MLP neurons of a small language model. Each row is named by its layer, matrix (gate and up: input weights; down: output weights) and neuron, and shows model dimensions 202-265. Each number is 128 + 32 x the weight over its row's rms, rounded and kept within 0 to 255. A neuron's up and down rows have the sign that makes its largest values positive.
A block is one neuron, or neurons of one layer that tend to fire together. Before each block is what it responds to, as a language model described it from the Wikipedia text at the highest values.

Responds to: Adverbs between subject and verb. Adverbs placed between a subject or auxiliary and the main verb, such as also, not, usually, currently, traditionally, reportedly, often.
L2.gate146 [140 136 183 109 136 102  75 170 104  87 127 146  93 157  62  84  93 158  77 140 100 177 170 127 172 146  58 110  88 109 202 149 156 109 196  99 187 141 121 178 126 111 159  74 157 149 159 124 121 121 175 164 111 144 150 119 121 160  82 109  96  61 122  86]
L2.up146 [160 146  43 132 177 204 103  90 127  64 119 103 155 103 134  85 149 155 126 131 154 111  96 135 113  88 124 141  88  91 109 143 183 134 160  55 170 135 112 141 163 116 117 137  97 120 160 117 133  97 150 163  79 153 151 140  51  89 152  53  83  93 131 123]
L2.down146 [103 107 175 109 133 143 158 135 166 137 165 126 146 105 101 169 110 110 171 156  72  88 167 130 104 126 136 183 134 120 131 115  82  37 109 129 146  82 109 135 114 173 152 123 132 104 144 108 151 170 110 145 138 181 150 121 157 123 154 132  45 144  78 161]
L2.gate648 [160 178 142 109 144 153 126  68  90 131  93 105 100  95 108 154 162 113 108 138 143 172 128  37 103 119 132 130 202  95 184 140 157  86  78 122 143 232 151 154  93 116 167 143 154 161 158 149  98 102 130 150  94 121 151 142 150 140 116 146 118 151 119 132]
L2.up648 [169 126  87 118 178 115 138  74 180  84 147  79 141 171  77  39 152 129 170 114 100 100 127  66 133 150 107 143 111 101 165 123 120 105 112 155 107 185 109 187 120 148  99 140 171 117 126 124  90 145  94 128 105  86 155 171 134 133 204 134 122  72 106 106]
L2.down648 [102 125 110 111  95 103  94 163 151 114 127 143 154 164 120 160 154 144  41 154 107 151 134 127  83 139 170 113 103 117 119  82  78 126 163 187 170  84 146 122  72 110 108 121 161 115 157 175 117 143 120 147 129 184 148 142 157 139 131 126 103 131 154 115]
L2.gate680 [138  77 212 165 166 169 182 103 111  56 145 138 132 119 125 165 136 134  91 121 151 103  69 113 166  77 118 109 137  35 111 132 167 138 119 124  92 160 137 172  75 117 203 173 175 181  62 166 111 158  98 155 108 166 118 114 141 170 124 144 139 112 117  81]
L2.up680 [136 151 186 148 141 173 133 143 205 113 156 118 125 141 144 165 134 100 144 116 118 149 155 146 154 101  78  70 147  75 129  68 103 161 159 174  96  86 119 126  67 118 118 198 137 152 111  82  97 150  99 119 106 174 138 151 141 111 115 109 131 140 162 151]
L2.down680 [102 103 123 141 134 109  88 104 110 129 106 157 132 133 131 180  77 209  86  96 100 118 168 145 125  87 205 153  94 117 115 148 115  92 132 110 190  92 151 148 147 156 113  81 159 126 130 183 115  65 122 126 165  98 115  72 126  82 122 143 185 176 114 134]
L2.gate859 [128 180 130 115 114 192 137 145 148 137  88 148 156 143 120 212 133  63 121 103 115 148 114 130  96  80 127  93 101 132 129 128  81 163 168  94 129 137 121  91 107 114 124  92 141 156  71 168 135  92 159 159 105 146  95 172  63 128 151 162 113 154 126 137]
L2.up859 [152 127 151 133  77 128  57 164 139  42 102 109 119 156 111 100 111 169 147 133 157 170 108 200 158 136 152 144 102 126 113  76 169 166  82 136  90 125 164 206  91 143 159 140 124 138 140  93 112  94 102 170 102 162 138 150 136 128 134 173 167 146 169 137]
L2.down859 [125 115 109 126  94 105 135 119 147 229  89  87 172 108 130 130  98 127 133  82 137 112 182 161 145 106 176 140  88  71  99 128 124 136 194  96 157  99  64 203 139  88 110 179 107 179 119 152 126  96 133 129 178 125 172 120 124 136 174 146 102 154 137 107]

Responds to: Adverb after subject. Adverbs or modifiers placed between a sentence's subject and its verb, such as Hua officially lost, the band later stated, Moody immediately informed.
L4.gate298 [133 186 132  63  99  76 119 135 150 171 111 156 159 136 138 100 145 177 135  89 141 112 113 170 133 141  97 157 132 109 123  65  84 121 114 116 111 131 127 162 108 132 103 175 189 115 115 168 111 141 126 142 157 187 106 166 112 139 146 149 127 124 103 120]
L4.up298 [123 139 163  99 137 117 117  95 142  77  95  98 128 111 210 116  63 122 118 127 118 158 103 104 137 132 140 115 142 106 169 151 140 112 150 108 128 139 106 115  95 222 139 159 148  60 125 125 129 131 100 147 108 128 130 119  52  97 122 132  86  73 142 110]
L4.down298 [137  96 134 144 132 215 137 162 159 137  77 164  66  63  77 127 118 109 128 127 126  93  72 142  88 134  73 138 127 119 133 155 131  96 137 162  57 116 141 112  72 139 178 158 129 136 117 228  53  83 131 161 125 105 131 127 150 111 140 164 134 128 126 143]
L4.gate468 [ 87 144 185 178 106 126 112 101  96 155  27 130 158 167 114 161  99 152 180 123  92 151 119 109 126 123 115 142  78 110 142 136 158 133 168 102  67 144 131 138 144 112 166  73 113 145 205 138 111 103 148 138 131 152 137 143 119 173 109 115 135 128 122 172]
L4.up468 [121  74 149 114 151 146 157  89 133 130 115  40 168 126 118 154 164 150 127 112 122  89 153 155 115 123 126 173 112 110 161 132 155 126  73 111 125 133  95 129 108 115 108 122 110  83 197 101 167  90 120  89 115 151 130 116 132 145  93 184  77  88 104 157]
L4.down468 [171 161 152 139 164 131 172  76 151 152  93 113 152  83  54 164 182 126 115 145 106 165 152  72 114  87 155 123 116 146 138 138 175 118 123 143 146  94 128 141 188 145 154  84 114 140 111 126 155  96 118 155 151 150 110 123 169 100 127 138 145  94 196  84]
L4.gate659 [138 163 121  22  68 162 136 149 136 133 141 141 101 178 120 111  96 118  70 117 140 120 151 133 165  92 114 139 100 168  94  91 188 117  33  36 111 112 124 190 155 131 125 192 129 138 105 159 162 142  71  78 138 126  77 147  85 147 148 127 141 132 105 141]
L4.up659 [ 97 124 129 117 147 103 140 158 141 168 125 110 154 150 188  98 111 149  99  28 127 156 142 169 100 131 119  98  73  93 118  52  67 137 163 136  97 139 114 176 151 121 101 176  79 102 170 153 135 160 157 127 121 174 170 205 101 141  96 119 145 116  93 100]
L4.down659 [124 123 147  59 101 127 167 164 130 159 130 174 152 142 124 107  56 110  88 118 211 119 178 103 112  83 129 109 111  86 154 162  91 123  64 109 133 157 124 118 123 128 103 192 128  85 170 128 157 133 172 127 135  85 118 122  86 175 105 118 136 125 136 162]
L4.gate868 [150 102  97 123 127 142 159 111 125 138 117 129  81 164  88  87 143 176 163 131 138 179 123 182 121 128 105 177 187 103 139 101  88 118 129 106 140 138 168  83  28  95 124 116 167  63 163 120  82  97 109 114 186 139 130 144 150 113 144  90  99 107 166 167]
L4.up868 [124 153 170 135 108 106  82 167 135 127 138  65 151 154 159 149 131 133 173 155 161 137 132  48 109  74 115 162 150 134 168  77 139 101 112 170 164 178  79 109 103 129 170 152 127 190 179 124 163 161 152  94 112 124 155  84 142 145 174 149 220  52  83 132]
L4.down868 [109 120 133 149 114 125 235  65 173 126  81 133 107 138 175 117 109  81 158 109 106 143 192  88 105 123 111 176 153 156 101 151  99 124 130 198 166 128 148 162  71  91 118 121  91 122 163 203  89 135 126 117  78  91 149  54  38 137 166 151  82 142 136 129]

Responds to: Personal surname completion. Last token of a person's full name, usually a surname after a first name, in credits, lists and tables, such as Johnson, Miller, Anderson.
L3.gate285 [ 83 148 138 153 151 197 153 126 138  73 150 173 112 164  98 122 156 104 100  88 152 128 147  58 150 133 158 157 127  86 136 141 115 160 107 123  93 125 118 120  67 125 117 147  94 128 157  72 113 165 114 147  90 118 191 133 114 142  81 156 111 137  88  65]
L3.up285 [ 82 130 130 118 112 147 173 152 175  94 115  60  55  65 120 115 115  90 123 127 162 116 107  62 138 152 138 150 188 175 118  84 169 169  81 147 124 122  99 148  64  71  98 181 118 140 136 114 124 124  98 161 113 137 151 151 140 153 132 167 112 122 108  78]
L3.down285 [ 99  69 152 131 138 159 135 122 169 126 151 204  74 143 127  96 117 151 162 160 105 105 165  79 108 133 100 198 112 133 100 135 139 122 122 132 176 162 104 125  75 146 150  81 166  88 127  98 148 142 134 253 159  23  91 114 151 134 147 108 114  94 117  66]

Responds to: Numbers and quantity words. Numerals and quantity or degree words that follow a name, date, or verb, such as Route 2, March 25, two weeks, seriously.
L3.gate512 [ 94 103 104 138 134  89 176 147 138 134 150 100 100 131 183  84  95 118  79 147  69 109 105 152 161 153 182 129  89 108  95 142 136 144  99  87 156  79  68 144  64 149 101 176 144 174 167 129 164  47 157 132  74 151 128 123 182 118  94 189 156 124 215  71]
L3.up512 [130  84  80 111 165 151 123 130 138  87 169 125 148 145 101 128 143 152  83 108  98 172 175 132 151 118 106 146  70 118 118 135  91 134 149 125  92 118 187 126 105 105  92  86  95 103 151 136  69 154 163 131 128 117 125 121 160 135  65 154 157 139 152 110]
L3.down512 [170 137  88 148 115 135 168 132 135 174 137 150  87 142  80 107  97  98  88 151 150  65 153 112  73 139 119 110 127 121 116 209  88 120 141 111 187 111  87 196 138  97 167 123 116 155  90 146 110 138  93 169 135 130 160 141 128  92  64  48 114 136 151  72]

Responds to: Adverbs before the verb. Adverbs and connectives placed right after a subject or clause, just before the verb or predicate: also, later, then, quickly, posthumously, again, and.
L3.gate222 [ 64  88 130 136 181 166 130 121 127 114 116 110 137 136 152 154  98 126 138 155 109 141 116 122 139  79 107 129 167  91 130 100  77 173 103 119 152 173 124  49  71 148 168 121 175  97  89 127 161  90 119 168 100 112 147 107 151 131 224 121 167 123  79 142]
L3.up222 [129  80 129 124  91  43  93 109 158 151 141 118 138  70 146 120 140 114  89 109  97 103 124 131 109 123 154 106  75 121  60 180 198 165 104 113  78 115 154 172 153 173 172 122  62  55 199 150 151 170 125 169 120 144 154  93  94  97 157 146 148 179 126 132]
L3.down222 [137 125 128 126 165 156  94 163 143 154  89  93 128 131  89 126  75 100 163 104 138 158 107 104  98 158 157 103 131  71 121 120 128 130 142  98 120 159 136 120  77 131 130 128 148 125 150 154 108 179 158 134 121  92 203 148 160 109 135  71 180 170 122 101]

Responds to: Leading number tokens. Number tokens opening a numeric value in running text or tables, strongest for the day in dates after "on" (on 26 April), also counts, scores, years.
L2.gate312 [142 163  54 133 174  86 160 116 164 145 168 135 121 126 113 101 173 138 102 114 183 153 136 110 157 202 163 132 141 155 125 166 145 139  92  81  72 150 139  86 127  76  94  91 129  83 104 150 151 169 114  64  99 137 158  94 128 141 149  75 130 128  65 129]
L2.up312 [141 108 133 187  71 142 148  71 207  55 105 145 216 100 145 118 172 107 148  79 181 117 162 145 105 135 165 159 125 109 154 165 132 129 136 107 130 123 136  86 103 180  72 159 123 139 188 136 122 156 151 137 130 168 114 160 140 149 102 104 105 130 165 102]
L2.down312 [117 111 174 117 185 104 123 125 122 131  91 120  89 159 167 197 108 188  90 144 123 131 170 127  93 143 100 118 139  77 117 152 148 139 115 113 102 116 147  96 119 157 196 146 200  43 135 173 108 142 154  83  73 160 112 129 216 156 107 113 122 190  60 130]
L2.gate583 [135 172 134 156 126 152 122 112 129 125 117 150 123  78 119 170 125 137  64  74 170  77 131  90 191 114 104 137 121  93 130 176 156 141 169 145 124 156 150 127 157 140 120 194 112 138 109 133  87 189 149 132  96 126 113 102 111  56 124 159 119 140 151  87]
L2.up583 [122 117 127 143 101  76 120 184  94 180 127 153  97  41 113 144 124 127 110 117 151 131 124  91 231 145 104 159 108 148 152 183  96 141 162 174  92 183 142 129  52  79 183 154  96 105 161 148  92 124 123 122 134  96 116 125 114 159 145 116  91 138 109 131]
L2.down583 [173  97 155 130 142 167 134 106 132 159 105 145 204 140  97 141 138 132 144 135 170 112 170 102 155 138 133 125  70 169 174 139 119 112 120 118 142 158  80 122 119 137 138 131 107 136 140 172 172 145 123  48 122 179 134  98 141 179 136 130 207 151  95 141]
L2.gate624 [ 23 159  40 115 116 149 120 147  88 128 127 150 147 194 112  75 144 111 127 108 133 125 138 122 130 129  90 114 152 149 138 142  71 162 132 108 134 182 120 189 136 188 164  93 100 123 117 138 168 117 182 125 125 162 118  95 158 177 128 155  93 160 120 134]
L2.up624 [130 107 118  93 100  61 121  69  81 113 148 138 135 173 125 124 167 143 135  87  78 147 137 154 175 118 149 117 137 113 191 157  97 118 126 117 114 106 147 121  89 163 122 154 135  49 120  87 142  83 158 140 140 161 170 148 108 131 175 118 153 148 159 124]
L2.down624 [121 106 148 134  97 169 129 163  88 113 140 170  97 186  98 119 147 186 153  80 153 102  91 147 108 110  96  94 164 157 162 131 134 122 160 122 193 112 113  86 137  82 173 129  96 101 152 157  95 132 103  94 134 186 152 196 151 166 174 100 115 105 163 131]
L2.gate883 [105 102  94 160  99 127 133  94  88 104  82  58 148 135 118 134  86 102  97 125  99  98 102 150 117 127 119  71 170 109 185 147 114  68 126 101 111 130 124 109  73 123 100 144 118 146  93 105 102 118 148  99 148 124 177 137 142 156 103 195 134 103 168 139]
L2.up883 [111 137  87 126  95  88  95 122 118 158 107 128 186  99  55 149 161  74 167 156 154 190 123  92 157 109 150 192  88 161 172 144  91 168 124  77 124 164  77 165 116  49 175 142 167 141 156 134 185 121 191  60 143 138 146 172  96 114 121 142 149 114 133 144]
L2.down883 [188  98 121  99  82 161 153 176 131 146 184  97 125 160  85 175 154 174 103 118 159 132 104  89  82 172 144 152 110  92 162 134 103 122 166  91 148 124 127 122  71 103  90 148  71 177 134  94 150 147 153  76  99 202 129 116 149 140 111 136 125 129  99 131]

Responds to: Role noun before a name. Occupation or entity nouns ending a descriptive phrase right before a proper name, e.g. Australian composer, Japanese artist, lead singer, plus creator-introducing by.
L2.gate31 [139 143 144 112 147 126 178 108  90 131 142  95 155 161 122  92 185 136 121 145 146  78 134 105 120 147 138 121  89 136 123 173 137 133 189 113  68 160 143 173  83 157 148  61  79 198 138 111 113 191 110  98 115 106 117 171 179 135  84 121  82 117 137 118]
L2.up31 [108 157 168 119 140  17 116 116  84  88  97 108 137 175 166 137 175 122 119 112  61  87 141 154  88  93  97 112 106  85  89 165 159 121  36 125 200 165 138 132 137  96  91 141 113 152 168 102 127 127  92 117 139 105 175 126 196 106 151 184 167 141 120  84]
L2.down31 [144 180 113 119 106  97 148 117 108  94 134 156 159 165 129 144 156 119 139 152 157 130 134 111  93  89  58 134 157 134 150 118 145 150 106 102 155 126 187 131 154 138  95 154  64 113  96 126 109 124 153 151 114 143 119 155 155 163 162 140 139 121 120 113]
L2.gate124 [123 121 170 127 187  60 100 108 143 133  98 123  71 175 109 124 116 151 146  61 171 148 141 103 116 119 111  92  95 128 109 119 118 132 103 133 123 120  48  96 107 184 140 121 105 192 115 234 161  89 115  61 114 116 146 125 106  95  96 109 115 152 101 101]
L2.up124 [148 143 126 138 102 172 128 152 164 132 138  66 130 142 175  99 146 127 101 127  52  96 104 188 172 127 164 123 127 105 112 114 133 128 138 116  75 152 120 139 131 157  94 127 157 110  54  98 105 123 152  75  87 136 160 180  87 140  93 154 143 142  96  70]
L2.down124 [ 83 105 125   9 104 133 119 126 135  72 112  97 113 143 116 165 131  13 127 123 142  85 135 127 194  72 129 140 140  81 128  99 139 149  93 138 107 170 112 130  83  60 152 134 120 103 127 122 102 154 115 166 197 132 102 163 159 139 151 151  87 133 128 138]
L2.gate356 [139 102 154 148 179  34 151 119 122 200 167 118 139 160 102 140 112  84  94 132 100 138 103 127 142  94 144 121 100 174 127 179 149 155 101 122 148 131 152 181 132 130 136 111  85 187 123 148  95 142  72 129 112 134 137 137 101  57 119  93 153 199 151  80]
L2.up356 [152 156 100 140 183 147 146  76 110 178 129  87 113 139 133 166 112 100 189 148 120 188 129 116  88 183 139 124 143 125 158 138 153 146 119  96 149 140 110 121 138 140 113 113   5 171 120 106 100 154  96  89  99 125 158 162 151  80  66 101 158  99 137  93]
L2.down356 [ 98 110 191 140 101 107 131 154 208 146 169 120 171 108 110 124 145 118 155 104 134 140 139 149 137 131 137 125  60 145  61  98 144 130 117 139 141 144 108 126 133  95 190 146 104 152  51 145 109 111 166 161 136 140  99 109 108 145 101 166 113 189 108 157]
L2.gate711 [160  84 160  94 128 186 135 101 117 103  88 136 118 211  87 168 129 117 136 158 105  74 177 103  97 132  98 115 101 107 120 129 149 178 129 110  82 143 128 135 147 147 164 168  99 147 107 155 160 142  93 118  80 113 163 135  91  76 124 180 191 117 105  99]
L2.up711 [144  71 133  83 157 149  72 106 143  72 117  83 107 114 171 145 173 170 132 131 183 139 124  85 142  55  68  66 138 141 100  86 157 135 109  72 146 163  77 107 168 130 112  97  96 123  95 129 154 129 115 145 112 104  81 123 139  76 154 139 145 129 108 123]
L2.down711 [124 174  87 111 148  44 145 143 108 121 123 157 148 113  53 140 140 128 126 197 112 143 134 146 183 157 149 149 130 152  83 137 141 115 157 160 114  71 131  75 123  92 104 124 117  91 118  99  64 155 158 169  95 126 146 148 133 120 142 176 144 115 118 101]

Responds to: Leading number tokens. The first number token of a numeric expression, often a day after "on" before a month, plus route numbers, percentages and suffixes like -3.
L4.gate246 [149 108 107 127 139 162 124 135  69 159  86 109 138 166  91  74  85  91 141 144 112  65 131 182 129 109 123  82 217  70 115 168 106  68 112 124 121 114 143 141  82  87 105 116  98 187 115  75 103 112 119 179 175 100 140 163 142 106 153 142 126 168 194 117]
L4.up246 [141 145 116 168 111 103 140  78 121 139 104 125 128 139 159 118 143 107 183  99 145  90 108 178 138  86 118 158 146  93 159 142 123  51 147 204 152  82  87 183  94 174 157 162  68 169 166 120 128 173 144  90 134 108 142  88 142 137 141 143 119 193 186  86]
L4.down246 [ 93 102 178 103 145 140 174 148  82 134 135  75 135 180 144  82  92 210 159 123  95 143 106 196  85 119 122 161 140 128 117 148 131  96  67  92 155 143 103 144 119 146 190 152  81 100  84 102 130 128 113 170 168 114 145 120 142 136 154 107 116 123 189 160]
L4.gate303 [140 123 146 157 157 115  97 127 136 133 109 198 134 169 125 115 165 135 164  94 173 113 100  93 154 112 141 135 123  65  84 205 138 119 133 113 144  97 105 169 114 146 108 172 118 136 144 147 130 109 169 112  91 138 108 128  96 151 110 121  94  77 211 128]
L4.up303 [195  96  44 136  73 149 149 146 111 179 150 114  86 136 117 145 145 134 122 169 108 157 175 149 103 101 154  94 137 150 130  95 171 170 155 148 147 102 156 142 137 148  74 215  73 109 109 129 145 134 146 142 109 143 171 119 157 129  96 142 134 101 119  87]
L4.down303 [157 156 111 118 148 181 126 140  67 121 147 165 101 148 104 160 174 124 140 110 148 116 154 113 160 114 142 141 109 116 175 166 104 123 110  72 133 108 139 125  97 129 168 134 122 144 120 115 140 148 170 205 140 169 164 201  83 160 102 167 133  89 120 153]
L4.gate344 [ 99  47 144  77 117 140 111 102 130 153 173 165 105 149 186  60 156 132 169 118 134 103  84 127 127 100 165  36 120 129 180  93 145 152 121 119 125 138  93 125 126 122 142  93  99 153 120 208  78 113 140 189 141 130 109 103 129 157 143 125  62 160  47  85]
L4.up344 [120  75 146  92 145 116  92 111 188 137 194 148 151 132 148 115 157 172 103 206 113 161 120 123 146 128 155 127 160 136 139 102 131 109 141  70  78 139 162 185 111 133 166 135 136 101  72 166 137 146 160 149  95 147  79  94 131 102  78  84 134 140 113 169]
L4.down344 [140 154 120 112 127 148 158 207  65 119 133 152 175  52 112  81 205  86 147  87 139 127 119 160 110 143  59  80 119 132  77 104 106 106 158  78 142  78 144 127  98 166 141 105 153 130  84  94 169 142 120  87 156 155 183 128  80 146 109 119  93 149 168 118]
L4.gate494 [117 111 115 130 108 169  51 178 126  93 120 126 155 154  85 155 148 153  48 134 148 181 161 222 114 173 184  97 111 122 163 167 108 162 142 124  41  93 112 115 119 113  73 137 152 141 165  67 109  88 120 135 129 151 126 160  88 107 110 139 133 127 142 101]
L4.up494 [ 66 146  86  93 123 123  66 153  80 108  86 188 127 108 132 155 133 129 134  79 180 146 151  95 143 160 117 124 155  91 121 132  81 131 189  69  79  99 165 151 110 129 149 124 117  98 154  73 109 144 151 112 106 163  97 126 150 185 135 127 116 129 159 102]
L4.down494 [124  82  70 147  62 130 158 209 178  79 140  90 130 177 100 134 129 127 105 110 181 126 121 149 129  80 117 122 142 147 164 117  95 128 149 114 124  93 149 156 121  97 120 170 131 102 142 162 148 134 113 142  98 132 145 170 125  70 114 112 120 156  99 102]

Responds to: Person role and surname. Fires on a role title right before a person's name (manager, president, actor, singer, Premier) and on surname endings (-er, -ley, Thompson).
L4.gate662 [ 82 164 102 150 135 175 172 125 112 110 118 103 156  95  84  36 144 104 124 133 162  84 100  64 146 111 146 131 163 115 185 144 124 126 138 130 172 116  75 166  83 181  82 135 127 158 141 120 161 109 117 154 126 134 180 107 116 166 181  38 143 142  75 103]
L4.up662 [167 174 120 155 104 148 167 160 116 103 125  84  90 125  86 107  80  81 107 158 173 135 106 137 126 111  88  93 133  98 178  83 207  94 134  87  79 130 104 119 144 136 101 159 151 165 110  58  75 137 132 124 110 173 119 106 138 141 109 124 178  77  98  64]
L4.down662 [116 115 131 103 148 139 169 189 123  59 106 155 136 210 102  88 148 122 170 159 127  94 183  92 194 100 156 195 130  98 190 112 139  96  57 105 128 134 115 144  92 144 173 114 120 171 151  67 162 132 167 207 127  84 115 130 126 158  91 109 131 138  72  79]
L4.gate876 [145 126 121 128 129 138 164 126  97 131  96  96 112 132 149 170 160 107 151 102 103  84  90  86 111 104 197 102 101 117  95 160 167 118 180  92  88 142 128 118  89 155 160 142  92 187 160 125 109 169 120  86 157 196 151 173 131 135 119 120 145 136 135  98]
L4.up876 [124 142 199 116 167 171 228  70 107  87 103 105  92 115 142 141 118 118 100 110  60 109 128  97  88 135 124  90  77 125  79 168  88 150 152 178 140 103  75 120 122  96 102  97  99 139 161 110 139 111 124 153  71 156 121 162 145 121 144 156 102 119 134  79]
L4.down876 [134 195  91 133 136  37 110 171 119 129 118 110 180 128 143 160 127 139 183 141 121  65 123 150 160  90 151  97  58 102 124 149 100  90 132 179  85 128 132  93 135 155 111 163  49 178  89 147 106 137   3 107  76 220 185 158 127 138 164 132 134 164 114 157]
L4.gate987 [113 174 171 105 101  91 148 185 126 116 128 113  84  68 181 150 168 121 114 119 119 108 114  91 109 140 190 130 153 150  94 130 159 115 140 149  94 122 178 134  88 126 170 114  75  77 113 112 139 222 107 145 129 154 138 198 113 133 126 177 127 151 108 139]
L4.up987 [100 183 119 112  82 134 128 127 121 144 149  78 161 143 147 127 120 149  86 150 136 128  82 112 166 197 189 151  52 131 172 153 184 110 151 152 161 134 151 109  87 132 156 117 135 111 104 145 157 210 141 128  89 131 150 184 127 149 138  84  92 145 158 174]
L4.down987 [174  74 113 127 132 203  84 104 131 162 120 150 135 135  65 105 191  77 165  78 137 123 161 143  81 153  44 149 146 100 141 184  71 105  88 104 138 138 119 130 162 145 110 152 151 132 122 121 117  94 131  97 154 153  99  94 195  53 147 111 139  80 205 131]
L4.gate1022 [149 135 158 104 105 169 171 142 104 104 148 126  77 187  84 136 115 109  93 116 180 112 141 107 119 157 135 118 214 140 170 133 105  91 126  82 176 164 156 147 125 145 159 198 108 118 103 145 157  44 146 204  58 100 158 104 171 210 124 173 150 106 158  78]
L4.up1022 [113 100  91 108 137 156 167 144 173 143 121 164 147 174 109 118  93 155 131 105  97 108 243 110  95 103 149 145 101 140 136 143 144 110 123 124 120 100 117 132 179 120 110 170 108 120 179 110 115 137 156 106 186 210 141 183 121  96 154 118 131 138 123 120]
L4.down1022 [ 91 174  90 126 116  87 120 183  88  59 123 144 111 142 143 187  97  81  81 106 169 114 170 170 123 133 109 114 128 118 144  53  92 174 111 153  94 194 131  82 144 124 102 107 124 123 163 117  69  85 146 103 202 119 104 136 157 139 105 160 149 140 173 172]